{"n_layer": 14, "d_model": 160, "n_head": 4, "n_kv_head": 4, "head_dim": 32, "d_mlp": 640, "vocab_size": 4096, "activation": "gelu", "norm": "layernorm", "norm_place": "pre", "norm_eps": 1e-05, "positions": "rope", "rope_base": 10000.0, "rope_fraction": 0.25, "qk_norm": false, "attn_scale": 0.177, "bias": "all", "tie_embeddings": true, "parallel_block": true, "init": "uniform", "init_std_qkv": 0.0485, "init_std_o": 0.00916, "init_std_up": 0.0485, "init_std_down": 0.00916, "optimizer": "muon_variant", "lr": 0.00167, "lr_mult_down": 0.7, "beta1": 0.95, "lr_head": 0.00594, "grad_clip": 0.5, "warmup_steps": 200, "schedule": "cos", "final_lr_fraction": 0.03, "batch_tokens": [8192, 16384, 24576], "seq_len": 512, "doc_mask": true, "train_tokens": 118900000, "steps": 8180, "dataset": "wikipedia_en"}
MLP neurons of a small language model. Each row is named by its layer, matrix (up: input weights) and neuron, and shows model dimensions 0-159. Each number is 128 + 24 x the weight over its row's rms, rounded and kept within 0 to 255. Numbers have three digits each.
A block is one neuron, or neurons of one layer that tend to fire together. After each block is what it responds to, as a language model described it from the Wikipedia text at the highest values.

L10.up161:095128166190174120135139118118121158116133129051135132119164120161117095145158109130130166086121132134146161159091131197111159106144125163090114152121124178131121127121118135112137109106117106126103106097128118153111145145152133123115143128154123121143134154139145126117125102150146159061123125121142138142141114126122121074131142100115093181104098119112118171114145097115160083139114098135151113121135146110119132145133169143107111063114147134142088121084124162149141094124138125
L10.up305:137100117098114113096119176120073164102161084075125109155158120116124158140101147141129115103108150134123104205139128146137195133118123113111120133102152095123135123103140158155148129155098123130138097112146123087105125136141164127122172143148170102131129100128152119137120117135147136127143108108134132143108144107116171139124134128104128133153113103166109134156113066119117129112111093108124109091149175143129147104189100107111159116160138145146069121145164108110113138116170132
L10.up398:142103117117115123092137159138117091135108137155117161158099120181119122147125137134120146093118145138119126136106169102143135090129115170114148142093135163122141148159102098148166121123106077095108093144144130113120137186130133156115165144136106151137094158168121123151083166093081118077140106147151148108137129152123109114143137115136101158123131105110138180116094098088157161118122080130148129163110119093149158131094095126089133085109138136107130131145094169137150134162149147
L10.up486:092117101131164117130133121148135142122119115074119108121154144122114143150146096098113129119097125162121092091105170110147104078127145161123137122147124125100124160140128122154154115119140147154154095109120130134181149146201128144139123147164132084158125122150138132154125127145146129121122135153142132156097114128147131098150119138065119091168169107117139118148111095128115147099178110171085129166172179132103143103106085103113156126129096162151148102112138131108076096103123130
Responds to: Word-initial vowel/prefix pieces

L10.up194:105097123160168148161117108139142113131140167114122125157164138145132107130176149126124105122130173176101140108158066125129084092121151134107109081123117169150134141156157144123122108155126118113131167199121076147111119142089151143126091119108133090142136101115072157175081112091099098119138128120148160115133117147122150134166132106165127129107144132107110138154117134093117147129103171115087125107117142127138160132113115074151128106146134142131123136140117143149132147090096124
L10.up485:142085117133134155086135128123133139124135160152132149131130137136110158127140123149111130138130122123046110148143156141116116118154111107111123095144147146102099140161141119111124124139123104135080134120083140133094160144137152112174077149113146169131141095075120144152111173149128128092121144126114163106088144129119085103118128153114151098143152141144164098089105113155160125176104148133117101096101172112153146152161090093120118126128101135140108147069160172102149104097118146
L10.up568:143108128098120099081153092115115130118115146190121138146127129122123134142112096149107124110146135135106110141151130084121110147150102124080109139132143151184090148143144112174144060154177120103124102141116127129153129164149170113131096165104144104139114079127104146126137137130124160131131128119145128145148117105137135114142122119128110090135156115142103162110099152121143155097130129144114107149175159161145133165175109082169090138129128147134137137117119146127088155099174054
L10.up572:088151134133114139158135092146131129096127111136158109067151149122135121099138122109127115154109087164100123125133141093123120107120089121118138141162153133180136140107131147126135129144092158128124132131147155117163105179122176169100189131102086147133127121147097135098097143116125104148126124099162161106143101120135129087121111103110113114121158068112132122105147165142116091169108133113142132100162184109113176147141114132175177157128149129160088103100157131120142114145136126
Responds to: Clause-continuing subject/connective

L7.up280:140080097138122135168155156135114149127107125121148139092103119157144113120162135094133151113141157118143159114153120131132139128154088150100147090074181139099108143160118093164128124158136131100109122144182110082091117163178141147107141155143126078160152145120133142126142106134119107104145154142105114145090170151110138137129158161112156103101087094142126144154117163149125130114146153139136108164171169137127120124122059106114125140092128101113081141097125111128142129144107108
L7.up398:099155094114103061139154167118155121116088120113100125073135114104096124166132123097131157128105127117093152129102075129146160142158095108087172185105146161126117156155108120185117112105145150126118131175142101099114130135130133109144098146131126095147107097112123129126149108154150144102109148110135171114112160133164077097133151139121150127139142101144090127127132170139126096146121142169125144154133137117105091134114141110173118144102162108121093142156110114122132115171125140
Responds to: Word-piece starts, blank lines

L4.up90:104066160130109128151143103113110113100203125120112169120125103139139141122166108072135125149140111164156132142130137138110094111126154162106131136100138156139108132056148127175128083159169098149151103121144153118136123101126152125129090151131100103151129127147130140146141119112120128129111135125130182147134087147104153084129102174116109138170114117101153132115087139115146113112128113139161153133125146156098140065118144169156159117081140095144096142128143108118126123154132140
L4.up333:072098170114137121108146108096130110147157117125104156126137110138081165158129117139156119145136105158115127140150137142157092119139147193081127151135150106138139148144128095177127079160135130141192162149140125080149146100156109114078153107096134103140113103125112124133120165079144134148170177122129155129131145114109089146149120142146095137133103156140133137178137136146107104099129117141086114154114127132107138100130138131137101189147146135124121133073128098101126132130143138
L4.up391:120076122113156112159110132163161161133132145135146106152089070129086126097105123063121094128135113153122126120142125111102112150146131118121118157086147130189113164126139118160173142140116134131136113137127116134178143141116121129135101128129106164113133128155126145131135144126116097128152113147171127081115110120173116067134115112069120163103160123169120084138118162119137121093134142154108160152118116127139125105127184142098089110168156159146105162121134113129123080125143123
L4.up431:128082112142144136121130110092141155133163134114142116106081134101152137100150145102145106115124099098127140085127123150140155088118142157089161137147161131134118100127115113125134100149091108150157126110103121096142123100134127116198145151113099160135097168121153126106108185135153127135157132074149109124128091128101113094094134105093186155106131082134150101145108118103100093142123116115104125131136174124129091139151150131129147134145148107170095170128141163132130097129106187
L4.up436:134156132109162107122122073092157130108161168122084122135131118150124076125154159145138157111106120113139113170192143078144167151125143120146161114116138155127171097103127148123153095131115167159162147142137097132109149129141122078121121139109133147122084097156107131120115135095125121117126073085143158167145115157114146122120131137134116115172130154114151128081109132087129121143176165141143166127141123167151091134120128123091115113144112150132073141118151166106125129115104138
L4.up548:149127140141088141132152088135145095159145113095139132141165126138120156146117128116130129087092143111112131117116127141120136168101132172139088140136126150113133126097145100165168098116112140152133124150124142136115105135137162119114131161117127113169145127141170088137102124133107090169165091095144207105102135085150124094131124096129111145112149126088149108133102131163205107129129102122133089106125118147141145137089156137133153085132152099168120146164105097154128089096133090
L4.up589:106126164153104152127110072119120106123125114140127122082124099115123147153124132130091172130082137143159121114121151100151170160114120160119139146121164123137119129113129147131108183135085133149143119183145099149187135179146164061121129068141120139094101134106134158126157129132159114156122167107140139139145126114150122134078093083132111115141118142117144130151112126096119114157116084105141130098111100176140137113095153108120133151107135115142082122171138104145150151128119103
L4.up600:122087143103140137123142113133112114150166123098126136165120093111105160126165110113164133151139125142167145130178120113084150136134125096117165129064150153145119129073089133128111093144188140134118136155128118091134127125144127095109141147099134136156122102113102163154115130140132110100141145135117121151112128083107186087103125112148140177123112167128117143152130110146178072118155112125118110105139132164113114086117094144079171114162158151148116107132146107133171116109138132
Responds to: Clause-initial subject words

L7.up67:156133130153135155115155105145119144129127100123153100099103116123115127087150130106135126123107140136106117119156121145113086138158136163111142144085154149080115158065121127130075145159145105150101149112113158142147077139129168116129152153089138138155148146159134125122064128122142128107120150164136123145099114119133106139148169094154135134129150108127143121146106100138191121099151073107126064124130161159098134119093136098104159187147098123131125115150159142154166143138111141
L7.up491:171113139139119085108121129117112116123175192175106099121127137113110137101137120111153147137146125149153136125146124113059140161136120161159133120154103102094079133164112131143126146135153132135114130101121118125199144128108146128103148106075120098143125151170159111140116120146155150129181143117143199103116139153142117130132103093101111130154138146098128095115097129126142144155152118123132117083137126170080154116139094130112122173098144151114100132117131115118141149089109085
Responds to: Possessive determiner marker

L4.up46:168140133121101138169176120096107124161135128139147121116161148109097163140163103108171154087114129095125125135141119130124139126147105103138124139162153180143127083171133118126102124157164111106124142135091108078138117116177111083165071124172118097140157096117146131132105120170105101151109098137105148119109153146108149043132114124131132139123116122116135128113123126136113129157112146170115132131137129199139163145130103143113130125115086121100111166140136135167122107121110106
L4.up109:110120131112174108127162146152092118117176116160138120141147140143136130090141139113122114120121121134084158120072128170092104122122112120147150162108153155110112139138087143127158102139104131134109105130124127118129133175139185170145118142128148110158134127122103108079109127148154128132158104139120150141089127096106136123100165155166131144129155096118100133091135096209132123110117161134128130146092130128081115109105058098088163109086134126092145151151141115124138140158121105
L4.up168:098098097165150134125157116078137167138153125111123110147160153129080131096133139108114118136138152155136094130081158131122125106115102129127103133100109149130102163121108127103141138129088124104168159132109099136195116098145148065109118114152137105175091149131140137120115119167126154155112122178082124160149117142107100129164161152142079159109142122118098133118150119096154109130103071148133175131104135098131128156130117115103142131118154099152117127073150124114113134159134108
L4.up175:126096161109097151151152127095159087159137093115142147099151158147085139099179127085153168141143180133136136089169169167120100118153119115167145120107088143127116124142107115117103144132137103173125106091075141130137119133115124138148096161160121128139116131125157163124106138117149135107140112115127136127149149126117170085123106136161143147139110129104078126171138131144087095138103075137135111083116152174128132157092132120112135113103157106135101133145144104162127105155131094
L4.up185:133136147173140136188127140129137113148096152180140160144142104126117122155142151099159131087141129144118137115144135147135139120095118155159089114134136144109091141116126082144171095153103131155131119110100156116118120116107100115139118126148118109129140177101074098087148155144134143160087170108135159121098119127126136099105101114124095112131140100112107107108159183132147079127114119132180139106168105136095153090133074118103158118147163103161106141162106093152149122137143110
L4.up266:129111089134166120117135165101114154157125171101093119140125125130153134120153145082146130096063147123172144155152096140128118129141143116133100115111085154100115138111115121084161145149102121113142129111177102072124141139110128130130122127133111111156110152114120173145158121106147130145114118166169158101103115168151117096114131172135096164174139142103111133103146148132100094110121137148123164094165141136148131144112114095141151166124165126143120060112168100099102133133150098
L4.up313:128107140148119113142111174167105133113152141148128136112120137113127080167148148079147131137151144094153134147127125132122114099147101127105148143116119147129124139119090083139176108138111162144098126157118091135128131097154148095157123115166108113163148126139127142104154130157157115095137133098101156157111166070134139132137129117153122128163103123121158115115129096126162124101135092129135075089156177126135132175126092128107136121069106089108144152156120130162099129153092053
L4.up466:131113133141147128092136141141111135129126148135141147148160133107112120124174166153093144094179132088138182182128132110129121147109151120109140152134106179070104120127136128109136097158126129154134158103121072161159143126150147127095072133131121125118131099111127138111098136146167125142117148127148160144117168109069128125115112113130098120124119118127078190137153130124099074116117143089123104120158151123145155127089108158101126110125146120127069164126165095119100137110116096
Responds to: Paragraph-break newline